Part of a small language model's weights: 5 heads of 32.
MLP neurons of a small language model. Each row is named by its layer, matrix (gate and up: input weights) and neuron, and shows model dimensions 0-159. Each number is 500 + 40 x the weight over its row's rms, rounded and kept within 0 to 999. Numbers have three digits each. A neuron's up and down rows have the sign that makes its largest values positive.
After each neuron's rows, "fires after" lists the tokens most often just before its 100 highest values on Wikipedia text that the model never trained on.

L4.gate196:492456515487458471437497482489508539527588565490450564554562490466445474497501484452444462476552577557464485491501529584463541515515568447499595552433475538504481528517504527506463485496494555545462482571430591481498463528482456547528472573483518465472566538515540503527455511534512496515560476524540412540484523506543508475486576509503448496493473509465521513461458529482518516525539462350518486518467571568493532478546548474476515569536500464512533509559486505498510542542524468
L4.up196:515557495482532495531575584487535466496479522478424519479431458506483560504534356440519478543439557507412451519538503557558455508560474479483514482542558449515527519531437514544554458532460498542528442458558452485505484483497475413491500434500506521433457490502526516497506436547445506454468522443480541530436491494516534483496527553489491473466456496572498502515533591569478498524465538489531496488524543457507517486535507534545488456489555534442514473567580455503503446518467549
fires after: " ", " m", " 4"

L5.gate264:487486521522517507523517509459478459430498457478512474531562457554487478473516462473471525471501491474571474454450503548466564527446490473505538485477477559520557487490422478527545503504454528478510484494501394468470435579508548585492499488537509599463443523516531527452524462464458466492459486515494525476513449514401442506553452448518506483519538556454539495480419462512496508565450470488450499495470464496492505550533489473448507511606502569586480531505466463373531407486525482
L5.up264:521513549561486549511494517549581497584524573523550510445448522500490498561502494454505510498532496477553527521511507479486496571455553471525462530562513448501524508534513475522453507521529404495535465560500559489543516504511484366462473503459450455492484534466429497559507539535456511501485468558529458495529533540530499441403542577535470572512465452527502495420433540534445514472536471452566481521505495493547481509503479496485523520415449453426514469502451550554533582472498468
fires after: "s", "y", "th", "al"

L5.gate305:463516445518509526495448551527550607428533532501457418501576516459500534497489477490483521504435527477492488485502518541536553468503564570449466481534420490457552446566531534463491517542517558464580480491497431509511467582504489478515564539478483420528480526549471494515451392479530588502560514476541506531479538446609560453519552511498496515501516474580505476449561526510468492540550570519533516532542493549508504497501497478508470460511533493426502482466465510517445438489485479
L5.up305:459484469573526427394517494517547419511538499489494456470493493488500466523497565460489478535463507518463473446513511554524419506474469404537470497527500507538456439560551464506488530518525531489490578548522416571545491528494454525410517531521510491583478534538487508458543466420491528505547497470528478443516545513475497538401496507487490495493552483508539540484464493509496481439358472493518498546484445484542536568473473410474495562492530489557517502553508478482434544525533474
fires after: ".", " medal", " /", "k", " ("

L5.gate168:506492490518498454505492478513402480464506475502566481515475537534483496519401544524480404524470483491482483475440566543533513482488583443592529582512540533480552494485531496490438441456487559506462442525498483487453444577483467485432473550520505496507491480519520498467513487558508508467472450430495481472490492549503498536537507477541431486483452548555557533469511517502508454516511493461510529493456452567550584557473463473568549539477451452569454512491501435539563588452449420
L5.up168:446540514484528467498508476512511523517494463471456460460488525518511440502456547603512477553501434504499546417463478554561442546467511442460420492472561527540525513520525574542477492570538494574469523453482517549416501571448478434450516527541509527530526517530487501510502491428538491502438444506429494474427522542520512456449565554510497524506479501413528502543457441542515493512545440461481521525520484576476538551565482440520445462521494466452537519549541485456497575448497547
fires after: "s", "er", "ers"

L2.gate385:540450523559532527485520510493484542538536518486524556535534479473469371487417533545519506466453510469524496564487450529407558514503456521522408439453506446457562464447543523511493523533520534445549470466498563518467533452531482586522437473530505465548497403433518497531446474483535446496501534476496512490553488539542533470545526454467557486464465499487473550469476506537503542473524473564515504528442554488517482482465490479512506558497423459488503455442456429509474482431405471
L2.up385:499539469490471480476448411389486455516469552490488459433597547460601490475399523489512498529521588472527477491534501543445527550442558447466511511519599541519480454567486469561523507522513421496472462522502501532480487486462440571495459463473484529560451536467493457566491516484525501460504499505491530513506504491458477497597493439472468546508496541489501522518458483488476528457558493542466520525509556450530455502503452493430451485567411466505484531481466563454452529479500521
fires after: "\n", " =", ")", "."

L5.gate251:553508448509481416456474468467521477560545509462527487515505574555454496602487525437525541442442494435541491496519519584455490439454512548510527496525478478493519534507445485534520519450509416469488559530442438431510462474474516548563442567476490534520556466487501487450549486462409544537465468511462436511439492465519412493494522477487551456484552494528530469516488459527483460460477527375496466456591543519473555507476507508560476456538456494492491506517522459484474545492500550
L5.up251:552528562446562418440535480536462545539533541452509489504529523541440451512520520424458535557481527418529505588533508521478495489474480500499482485459535535513501503546431478549548520504515424545507541522433508454484437407513514592535472529495478524445513472540490451430502419471451497535498444490462495522521448399469378471480455432433475510479516470512537461499509504499477520493522477466522464511581516537515544472525502486559520468519451517532493513565532504429457524479493469
fires after: " |", ",", " a", ";", "]"

L4.gate10:505475450542584486488548530500467502540489539474511583576502523511552539563538567483499503481502464549542504488534506464573454444407490501494563423540535523467496458539529511475474487523485513454497523474470524508458518457523535557553501513474505550511498477467408513513442549427576431541515535558484516441473461491441485539559491421524532508634490420533482529517517466525508503544446486505462463517497530499496539533456555437450499496443501485507481402487525513576502505474541547
L4.up10:463536447446591559483544444541534496492451517490505408479459519496511476503501450520523455496472459474503507460508538557508519446462487467545487498550469576501525499474468499447456579489525457468521539490522531446557488536553550464534540469458519500510539538446575411495454503606446460520524551508551503449523500489500500538502536487591534525489476505515470542539535463524576462548482511498487550450539520518550493550474565446525530615493558480528511455506474579514533433444435512
fires after: "g", " K", "B", " P", " T", " B"

L4.gate298:475452507537525458506507532528491497453587568444508481489564444492532509494524551437597489484506459478503589520504539455432499515526544497518563504522554484532472486557563470465462490519438416506513522537495499427523465487471554490509502500494565525514614482510487513519455442431498524441522584511489490483397507533529517561469469470516514492537574458501541490564527554570516487445466458520472415497449455465487502581514478529487445526496479439475472503507563551503451520513517437
L4.up298:533431540520547446438546513510509400544542569372481569468456505500511517516445545490524552470489519482485582479488521508533524496537481544499557529490476506548491476442484438482410482465527512508492505539504509456526446459532584536578489535524475485462520439513499500521428540454405515461530552448517490517454519505475487529397497445506490466506432508429509454520473483561488500458439511488523472551425501469510515490485563495481402489509475557498538488533492479487457499429492457
fires after: " |", "ven", ",", ":", "n"

L4.gate367:508521487524495526506512481471533523450529590492532482482516511505460421450464475467467428530539502461538411396514492441502457497485513575520550540548521484462521530425488438514475534508456404511566455474476426546494486478541521441529594477503467483475471532500466492434533542494551499484523519490532511498458410523469473465454511447485526524537482460515493473538569448470534465465509450534535607495561412478487500483560503577504517514553550493496475519521561541414558512474495512
L4.up367:470511513541446466498451533504589540441486518475440457506516501546527535483452443513460464542471503387524503438460501532563483534487453547546529482579388516467533471509437524472393460436542418506496546497463483529489480525522487420529622421501513514489491487494438506485532530538455491455508574436486492506489500527450530494456530500462555533537523483498550485519489395499549433526518448503500523487477468518488493454530476540472534503492493459461514552502512527508588488461509480
fires after: ".", "-", "ut", "w", "m", "now"

L4.gate326:508482526448479522448458522495478504513443421495532533523422466528475566436479483564574473473586463495514515485517426513466450484525551460483493584506495549487482461410559495537513547579448449504513494480466449540455450436480481500519520508459580463538482493545490488503537408460513534431556501442426485487500496528487513503438471484461443445638497453494492504541490489578504504505491543447497480517528509497459510514539507486420491498450555505517532463495557483504509579483546529
L4.up326:524561494463464495496465541517510443492412572541506497522431574478413508542524504447529499538541497499522480552510510485483598461494535463403523479542519533492466536552543486527516451465462450494475506572454547502512506469490505542503517533495495497443569500571550453464448486537502504474475560538493518538438528406490513464568550492463505469456472526470449534441563549531522613469534439511485492450483546451524486486477456510463416528467442506506502481459465384489475527495499519
fires after: "\n", " 19", " (19", " (18"

L4.gate76:499497524446491464467473465491451415445478494512569517525458419520539523513519550489439495536561419513530505494574456483448498475488468549466444462564578488470538486506461493377515505464472556499506419481499508462523460473464458496495499440504484580480425458448527568539476530505537499569540510431578484492540523430447550492481491512560472473513477505451467494508528444506516550537508546471521534453496566452514521540528519558446485503491529438443534508517422514427450481494452493
L4.up76:476456466502518518447530511530478540546518529494435447509513543568559534492541480552503488555479502466482574550580557511501500458543465571527504434584436491501467484517467540550492512516519463488404444455516613452521503511523411460570526453516461432497436480502507474475553471533475496482523522544470465491502496494489506501462448561508509538553476456583493464501460487485510462533534416537481481497525551520495500471424528465514541494458581583518481513484513513543494375455502479
fires after: "\n", " ", " Team", "s", " Party"

L2.gate304:444493532473474535474525426438571496476485522470529493516491517569568504534539514476606493465511477437476556520492463419471449472472479487508520461543505549410500555513445486489475483506495474479488474480531472529572499489504452488439553469538466470464403512463494492438463546458494506447486488578440497494545541435519461538495464531569509568444416475528525533474531481556503489474497492536546483552504571465541523453521459439540516465472479448548561550579513466493449534419473547
L2.up304:558529532524483572463523488507516449512458450501507490518526563501585473473541546533502508445445496430505418523546462498506506564528480516562461484493500485474479546542396448507557519556472437481523476485504504600488467533467434450485553433576542469474494481470442517437525472443484465484469471573491465555535550453448520492536487531499565546519499470469607529555507456495493521548481540488514483499459595486470447488548489461466553505400562465479539516528507487476547541486505499
fires after: "te", "e", " E", "ju", " I"

L2.gate140:526425470527452372479573430511522493490458523530536406554517561438463487503466485535487521519530551526492533472504471503558414539432411489465533442503481469498448479541496519522531501483469525495438540516472488472505483497577501465485492494565437521510417475447495503544503478476432491506455440421482552547511488476491496492477402512477501482536525468547537499539478535465530455439486502592497488513499463485525477457543457496491553526478473598490559540562475490566520450456509461
L2.up140:545460411527537546521536453562579521429441510533454532543459480519464506477506429487491442512529510585424463492519521567474498524503542557543551497514496464508493476518476467475487479523501502495538456481484509565529462506537504538587447475523500513471503532438500486467608505421479501578455491524488511516471467489574435497554546452530526535553586486499580541523590543491494552533479523509495460480415474477489476508497499438491517548519521553445508444535554462484597470481469519
fires after: " ", " the", "-", "re", "l"

L5.gate421:504460464521563448492556474467469499481547520514499587426462484473506550439491495536513527472585459542521543543490510516559477467541417464429518516497517460549508419509530499470471490407565461465553531449521512543439457540507446461462564533487510472518491505507490520419488528525470516495519435482609493480527461512506461497513494550522419549500537472554519467580480469456520450509511516478497515444536409558469472516517506474531565543543487478416528459532447547466565452525532527
L5.up421:506459561463509494475508470483477447541561534469495476545443532566487488476476506538440566542563502490516526603582506520502475401530416495547540485529491500435512407538485470449459441432487488551454470482491505487549501486428549461460564553480564489545540526480537541518462479471437503550440482470591560529481497533499491447529472501484446578443549475470527469527470467461486494443480561503469501472432496523524462501456435498509507471551533432463504478531444495512505516535546456
fires after: " ("

L4.gate30:471464533448546459510510497492442591459457513488487525499568551496523505470473481597586553577457530544484536500409475498557506530510569508472503506470591510538470500481529441503567473515523537421418502512496460615497513502454469487538521514498512554549426528519473458545544500521467509504540543441478521449524501523522472473427450438525551476524512472513513450508544529568602491502453490449441486521571484556499516532498475517471447472525547482521508437547468438526494482498529505
L4.up30:520497495487499473449501535405510525511469519441545499505471477544467468450483422554458501524527560501463574494512476610482437436378491512463492507554519504461528460503481549531530525534585504481469473500472483453445462537477462467549499516490527507482500483453487504495452560483523487491522441461447477483533535460457479524478503435580465481518555508484541397569483539520500379501506555482485522490535517538508488490466480473525551567469558542485560527487544586547408501463517522
fires after: " the", " a", ",", " The", " T", " B"

L2.gate97:550473540454489529510562430484473509583485464526446494546439544450467475532450459476540446585544490514504558465522462497488496511511492487454490516464483540522474472522500554475517411518500482538514551553479506532497532415470510485465581500522619523523458445455485452566473498458505465551541467483449487511532493428438423480449512522456481616439524460514485490473528552537460523414480515449513569489514562499467442418488541534490487462514523542519534480562510479480506492529543547
L2.up97:532475474445380538516569480478526442489426505514468490477421505463472493517501462462531517487559481497456531563489564504510478469511548480553474502486515493496569533553500590449499420479510557487510544498474444470484531564438485542485450453478524521533517480418548500501519478502534524460501526546542516480508447451431452480513533511480519566564464481528513527470519550463441550471547491499481550521550607490527516468497513557537532477550448547511551540595515517529460456454606531
fires after: "li", " ma", " I", "in", "te", "e"

L5.gate263:446524515480489500422471535584497466436457476564490511471498503517477574412521496505485500448457469506477495471490497496456532522499502493474544496513574519503461483487437507527578527574515522465440469547511516482462509484491603468501492479519603547505495508517502489570553446489557512513534552483566519488457549554528466453558496554539470494477479514493477548513589496517553458536501502480516393485479569450457441520545537504461499505474423450456559418582450488507572507543516443
L5.up263:483530575557496545565457466495425531495521511561545526524456432509424414451454543555530528528551449529490503502526499514524457489519464447504549568528563469490502522488528620576539473506503506502507462541512501560542475495469493452562464482540526496531527508520539523495476518495532495497500509449449584502473476568553498564495406538552491492481513532506438492482477483454564520531583489504485499489438565553415482496517540519517516490443436524478487430559485484454478418532496569
fires after: " ", " 1", " 3", " 2"

L4.gate15:523445419410502481560532455491538495469464465529442520498479472561445529534572486520507497450530524470509535495461523553458538496478535565541405458549496517477511457485523464445488492515461507463516514520490494506538463525588468580454570466496596490503455467453496499484538499513544472550501555423533518482492523447503465498495575451487459495510537516564539478548534511466501611499528491420494563466497509477431489480474555521476517456574474369518466488467479448529471519478544518
L4.up15:532551482559402537455467507517553502480472511467526506521457442551423484491501503501506532497493425444428534496416519463583469588459497521502494470528442482522474532532523552484482484496525530534432570523466485554455525495503554496561436493460530454440510541521473517522540375467477574453492429523515547497528490588418512462437540534478472484546481553496514538486461461545511513554491488479456550447446475493504483526431541488428569480505503532498521552518489509464524530500540449
fires after: ".", " |"

L5.gate437:498495550568504573510480512566551558450496490502469479540545503514489532490547410471442504501467479483532441526481471529498546448444486498444557532510492509489563542505529436526532552578500462475525463492535448533460513450558477555574454541542560579492471519464526533447488531452507520552538528469543539513490541499465516571479572469480518528514594513470431473514527475499492537534540471517413474600515537428487531543496524468476485477563476504523533541510521572473479551541388504
L5.up437:446491497536562524539426465468533509412509484519487534457602500479495507462456557512453516522509514489537522456521444411509507462503566473470491459549439528422506593523504411567428469518481461473560554511550510529492528474455506521522568556535509479505489520563459516521494512531543449563583472544523463473508435512472547508474527511473536548588529482533444558553469444464450541496535468568463538492566518471536493522486487511460509486486512463501555535533501531426572551524500508
fires after: " 19", "In", " In"

L4.gate257:528537447581449481492518575530554475534529509494460462485499526477429464522524526471496472535555531542476444417487492522504503467500511482478506539559524505572520466533390501495529590479502459613477503576488548511486509492513478485498531495442524504488468524593494486446550493463526442456440613495369514500520474492549469494509457508468468473514508517499522460508514465478550496492530521572566530488457460502492466515442560440490456546498508455533560491441506495479507563499403510
L4.up257:489527429544493520461499549499471504504458498573495518479481543519428544514537474509507468482554502510490450493493532502544519471546539505569554537584477531524451482563408562504512539507554429505486592530560522536474526473552426502576557479505567508552464492523484495519490418517480508566537516448454502542491524483573504570466527513526571434441533572481526467511487534535467443522527466513562450521519593396446466556494450526528518511514485500446524515462472458495515520505571521
fires after: " 19", " (19", " 15", " (18"

L5.gate296:488493473508498508522514490482540547472488501479481498507551549524460417563566446470558524469478560501469459458415507537484501519483514524539465523520446531478529524495445543487551559455408534495449566467468487494542469479437474495539532498522515447464501498552472492399504455490544490481614472520439465537475482489439468491477492410500450550487404485499522561468507477593466532469542385465489486540446534469450509504545516507554542499497512488499482449465536399503511516441477557
L5.up296:430478508528453457524559480527494509470460466453516549476473532590467518429516463546492461474416477508466465501469510525514498508513573500415516422549480489405592502459509528483475505553525508600428457511532544487484613483539491505504542481482530494539453513481558441484509581479516451468528520528512525521473454522539574419485510471476509429449459384533449493520491514557487484510424462484511560573466502530454520519523517522547525493535469530495490465462476468507455475498472481
fires after: " ", " and"

L4.gate167:524538494481432480537501486486441562487507418474524526491578532479481513528532546454511429512462486574509470497485517442537537482553566504466488484472474521520497521490463480492538539489458450578486505430527472506528436496501507551528500478504527568511455455488431413471581457479505444418388542483485546516490546413465531574513489466540500446506470530421528448476528542419606494491456489487482453490504454466564485512528474479524457469568519524522498448559508499469442480469538539
L4.up167:506479553461483527535494517498551517561456541539440478428456484490562467478526534507471464507492472420483579551473454479451510582579502487532506489516528440522433460501518551503421528498441487490511525472455560509615494446447553468528566505466441475566564546527402452487522503519541488509577511522569505542483493485533510492541530509480520505499474480481496496514483586558493483547552495502531491556500511552551520573402452501460495514463540433534568522532490486524543506556473532
fires after: " Con", " C", " at", " B", " And", "ak"

L5.gate84:495531502503445492548482504469489576516535422509478504569507464530481555464529472442613580491529465491452541478495514463505526535429498423490448444484515414491505515524488469570545575544453477525544520468535514504488528513489520455553477478513485573428500570397447555479542502536502544513484564610446483483560536468543548529510544511545508536536551531577523476481502513424435499511534550539479526510458495482446469496465500514536525534537525519519512500497489479534434460582492499
L5.up84:436544525547568513456509518500461464440465493517432497477447497553565435557475561508523482496554487466495533508463555538474492555445437451494498559507488461506491425471472491571513565529441460582524520519475484538443508561450522487470543460480492526500527539418515448574521494572446481391466483451537420522495515439512492497491523520491519531493457522471493497485515488461496465544490523523543564542449461584457501454445520525448530476518499449559497515585457543498447463557550522
fires after: " to", " h", " T", "y", " he", " Ho"

L4.gate378:472400545502536513542477457489557544453561449483551486449554490526503501541461486535413491502404483530490524502584514541466502418419489558518519504510512538532564496447522478441489469479464505448527529442529487517500472555568495519497459496467486499491562532531488623488511458484484645499497503536530451499480578486404472488489532487561529475516458451519451524516534573535511521462555487528479486502522465436517543501486485522512461437510544493534479528535474481444496566480463485
L4.up378:537531527533496566524539529534537495452480451498498482478488509486459460498487544537502465497494508503451507518461575499474508493505552499435432428433493557495592485522478469486633525472476473479549462506525493510446522495524556517461511488542493485578504465403494506544506498394567507531503577493501463599520560458493518495537472503404486541553455487506472506468457509543543518484506439524463465518444450499468514577495466512523444474533565431461533474529495466532425465429522575
fires after: ".", "s", " career"

L5.gate309:489428504533542496551505548538406550560460506481521551456530472462484492506484498485519514452481474465445491493410512475472507519522494443485565559440475515462490485473532470491435470433524522442524533525511494491472437390466483488499516473502566513605516507588472463505488488532453498477479510508527454466530561533539552422481523526476484426544495493552517513473465562468391455497518498568550513464466471555523526543543410549505455517512463461498489512477490593505569518551559471
L5.up309:482426511407515493503469525471469475448549454500526483462515547543503492427475528455482530513454556424521444527439467488528485458457517471519475538466499445570456439515451522500511546463543518468528475463487497529549503528540555496469526534521505566524540582529432516464486605525535554498496421537461460510517418472485493522563515488545506444471497467542471562528536471514479427573528500556516526498573476597510519480543531488479492498545475464475415574489494499503465517553602486
fires after: "\n", ")"

L5.gate47:482453498553525522518439461502487501502514549502504497547511505447550499507422569543477498532457471538557513493476532540369528543524503480494504521470479545489483484550489429550521469512510564568457504536480462515547497412534469536482497432552537500552477587547501533485491531481423489488534488470568485604552542503461424515624463494473487590510531481489526467461487532483489517528472463579467497471508453538508501543462504412433491537459481557512502492437479504512535444525517440
L5.up47:429527506542558527445503530619521487428470483566484422522472512493533495549543497521497539498453510553513457557554529553473522496494513539483494554490484505492472531482525472513589482509442451443510497465518495553518480508508476514474454521511511487539451485531549451457498504492493529432515516522540524561481493475566489493539409499443447554521472456507587542402471489499576487522431489515425452592444495479494539483509593453454505550513571555528545548509559494504515450505549548
fires after: "al", " con", "per", "n", "it", "ic"

L5.gate447:465479436504498484424569494521508474536486521520489551446471432546527490486504502495523568494526521469420491496460514504445543467538492547546513512405445415579525485483459495486554494546494449506496525511472505563545434483577510443493462519467487518504517553557568503475483467486541472516471511500528542419482499557514400486504510507494508510455504512460554494503435482500466425479526486530496492465382617469570508580513532473455525529433452443496589512478561510517524460525495486
L5.up447:536592488521504526533487553488502458484464438531498515464446430550499424490506557517484500534489472521466478492506491482425543458489444456508536502523489508490510418464504500488480560487508481509530462507566507500530460513462479448553495522406569546439527472575553495525492536451544480496466582513507482492496451483534612438564586444494499515560459554476484534530424504494517553484580499514479480479392617511485436492464444528437500502444480469511481477536530479544476501530472510
fires after: " 19", "-", "′", "65"

L2.gate60:487496510539460587535475496451562508492536490500517552454548494446546584527524516547404495506526477483513523447523504448476536445496489492454479440454490471499506568477481445515536533544511497546427464556500517539489543504557536500424485469461509471548536411512497469545563510552449477510421526393461520520525539402525461488608431542473511465498513491536570520481518414491546518492484555455509555531501523518462479470509492490452522476487480578537477544477444504507408525485480488
L2.up60:504489561558507541455528532443516499510418515523507558470445548496489446363584518472514478515510509572505474502467517532518503500485449467513557538399516451511438510556465494521557452476526466491423496493464507571440416532465528533554467530493529461489492529492511506489474455566500502513515508461490594490476620568505496488460472490445505486520536479536503495510551497457576500509486530481551523494534519509474439494522510504475531509449548531441560402533479490512442446534419502
fires after: " 19", " (", " ", " In", " 18"

L4.gate260:545507502507484494477531474551528516478447478606524473544454490571419540506538466533458484593507444544514471445471499496450570426476546461483511518551442483473494527507408451491539529523474440448526485447506498502459415462525458465521507535556499501425496395548511471468497554489470489585517475468417524442483478501484538519513528455495459553543577511515498522462497438542457509479563575462505568472506539488453541505501542502496547526507491450490513480424539495473548472554471451
L4.up260:445494518492419456553435506441555567456456487542536527476550506494474434429536522458505461515557482524379565495530467435483513526411441462504550480426496546526496497521549440518519509477526554535486523500499569509491457476454560512514547436448525515574446520531475494510524498526532536457456490520519568536513504495462488581468511550474540459533428513537439497525487560488484482502553536566526574514512560514540534514489460530565511478418525473547534491543471508530572482501507538
fires after: " 19", " 18", "65"

L5.gate142:430542466484557494510490480508475461526542567515440513502456539486494463601498439455423490497473507529515546480535501469484538530538478459477537486490484484511508541497520534485510576489515489539482537494468495394528444400514512571519544483501539480520574487545560568453507476529447524485518511468457483481478485463504452593480419468551451515473555473462476491453521553449527584518481386547494524516517611450499470484519490501493472480545431463508546490522519538424505504460511588
L5.up142:515452493409564437558443489523608506411498533577472458527533491510485455526503513478443456428515491479451461505480469509533458511629473505560480598531431507485549511498497561505493525467447451553524506539532466551509435472469447546505497515528518513561574549572526499531471554461513532550479472542528467488451486539560489469512459531512507501510472435439475522517485490529529488500462450472513483503519453571548494510542454501480489519499451490451451511613529523450473487476484477
fires after: " ", "o", "ra", "\n", "-"

L4.gate356:515510594489458542561513484526478498440517528518518590448528519440586490547513428463473530466525570451547510514489512462519473497543509530523557540511444567540577509485519505580512473422454470471574498579511501471541487545525535491499514513535541548474520470499450493433529431464511483515510448500504571545485490479437497514486546456541432533579534536481503505550522489492511516574552572454513414531464588484555556521518545481469479509514517504510534547583529490543547539522463497
L4.up356:477456460545504463535524521540515588543469483478482468506566492511492450519439577472529504477480441527486507493543409488468531413537452522468487452554504490488524489423543569496500452530482477427507489472529450544504441601483519449549535569516410467515513458438395454468551497489532471497559528563454489516521552474498529446523486510508433506413543468524517463505515479447536505497557507504518517467504545478446518505523479452539517507523542516535472560529591509518517487612530521
fires after: " ", " in", " In", "In"

L4.gate195:470464510480460464564481509518457558477449526450510505450514494512491536555493536564537581465504547458497490491455496523510444501488555575551516529517487454474495435521493565557474548507505511435474430490555470506544570478472468458475530518574482510417507459543426485493532600457509439500499435589495499527438550456541573475501451511537427563560585437503574492516475509477495517466502484464503536527566509487461432474447497468461461501583473538513456467496451519463487458513493488
L4.up195:484420396495483480529449530486459576533538549454464473544458508463429483500478555512541454468529482548496521505464493501411539555465522526446447545491452499512524535480532497543514464467466486517527546492538476387499493569467487539418483499505562486520544514444503517468570510535545537453540431493492503539489469483525549499458468547437524442494451436489543459522449525472476497541549540578521472528493541532533512433464471539540519456523467579506546553487457484448440503540594519
fires after: "ro", "e", " F", " f", "ce", "le"

L4.gate290:521458468558489469451505488545450445527443464549495454441506475476512515484544497429501500569529472420483472523515556478488520482514436426497576555507488493460514489531473430506483472484486434459475544465484463510594417512567519493512474455531558507559513520546509497570556533561431443496441450475482540502488480569467531499551508525450573525518502523555471509535481559488471533494482494546521494535490514521434569516485473493428514536530487474427402503474527510532521473506513641
L4.up290:436594499530485520565530485448502437489566488474510563550509415532514475498457511489528527474542465483501521475520525470518468520522571496500474535485526558621442494449583494541530462483551512483471490536508461520484554541536484483472533502513539458444541551520480517529573420465528425487458506498479520409484483561515492561485482522479481510472496570406465598525472485492501477518548471507458475492529540433455441558392561531443513508523480553495543513435509479495487501478527546
fires after: "O", "U", " O", " U", "E", "or"

L5.gate46:501496560523475578509523526576496439517494506505530460488476520506457501518544500471452415543561517440511467523508557475461500476497486477596433462609470431502574547512519513463504513563488488515487407507475511489481445538500558512526392541491392540506487500479501471521453449496557534510453523574477505498537518468500509521494518501493545499481545448458559514469454529541541423550477521540548562458505537477479631511547451535513502508499575447504446516541510497489458509535510475
L5.up46:557516510509529548448574604436463505531498574497526531508454517527544498508535472515515581507457398503543494559525543510581530499520484485553564479500525457554501570470506474450516494539483458454451441476465480456531535532497477478499444502479422580493508566439525568490506510482496512480539499567549529530419542491487514493534491566496458537527477464494445497524476529515478498557459451505514515468520638508468478525503521477464528483453463584468438452486441483475501458431539528
fires after: "\n", " ", " w", "===", "'"

L4.gate136:500457534403538466491543490474488476496493564493532518566531521457472421482555612554540516536451518572503514478476490447478508584556520489513503486532579489509497514543531463471513450485560534490504430500481548473508446421433550503451529403542427400485499496512551484493539482518541483549479501465498509606522441526484469508499493489571481483496504453537475512549503471476425525463546457499507521494509535522526536516485438468465535523491460480501419527553515443543520401523480455
L4.up136:502447446460523569443527495477527500431502473490530515538550486539461513476485520531511513429470485457522462460461474483516529499509500495481436515485554548574550518497418493463492441482600439529517501512478504498562516466456565450561506587498488483504504519550510509559450506566425468472482531503473544538541540446484454457498465488522475473486501527583460457522578537509488489457567412518471538505521526538554445524546516449542489428548579536444509469579485490493461440419481568
fires after: ":", " (", " on", " 1", " |", " 2"

L4.gate388:554466455519383463507510521465497557547488521582443509502501471520435501488466509493564439489464479581487523521535515488511507496485463543512516512544482528461455472504520568530434483504509438464503492490480479569469456414413545463569412544455536538454498427455475530517584497538503524454446482469476450508454481509476549475511477504479540436479522449437515484488505548447514539488523427482438491474482478522532451493540579491525529512523475576460497525496494487421466577482495604
L4.up388:462460455502502578556546514495473498490461495538448471466523508537415480537437455492464482480530453530539435509447473458522529522435506513522510474577468441422460515477423505509445448518485477465463513535540496564459493517472384487519543546502446483425494541481441439480497502499475501531531477510560437425404445487489512474601483507507522542443506402525448541456540523526549458518465443473551465477475482546422462458476529508453492474514482475501511558537462514497562506506469512
fires after: " the", "The", " p", "00"

L5.gate171:564458527543481438536493466494468574456457485512426489497575558443400546558504513475579514526546418512442494506560463498456472489506488532472514484481534476498534498512429480546486497458524460531512566477472510501425512442471465534513520484605546542477435436484443456510488501518447499516549519475461492515479481460461514548534467570518447509613589550549581470538508459494508477524481515435439574536561487496494550427563475494509485527480512475510484536509510487488501539482526514
L5.up171:438495541455483510562494491464477514457496420511459457520467526519447478479454506427531411497489477405508535492511529469472521522497461485511484503511523508454513485562571479586521467514425429514535494522542520504483465425436576442456478486537484524523564544522446419408470504506530487531496505439515454518418545499557415473492466495469523511520534477482538507488527541523568548501533452479438464492480445512529481529428418490463438548568492514499456570530471545497571467547480488
fires after: " |", " was", " (", "born", ";"

L2.gate350:523432465510492518389462589503572547530586541529513470521398516543482457481500486542545536483472509511434496530496452570514513471509394486487508509481468513509445512499507550406519520536527522419516442535465522563499489494533514478549562537433442490496501573468584534422466533504486499510554443499535569531442444478447493495481526543475479514471512543449499436515499531564549506533503461450465498497487487504445499522555485458543492536464471533454562495493475451463552517525548479
L2.up350:532447506501525544444484541479572559515530533531501474496490562504540550459449571601522533515457578548454529506497540538494487479522438492470512514499508537495441453510498542521532524537519498434536420540437450507533505471537550545512511527388512503502527529516571491455486480510516581538539500552514523474441500481463444509455533453494520554549460507498515533584511493495535518489515490399506492481463488537417462533573486466578500548540523523452457478506441503432584524570526445
fires after: "x", "th", " m", " b", "ed", "n"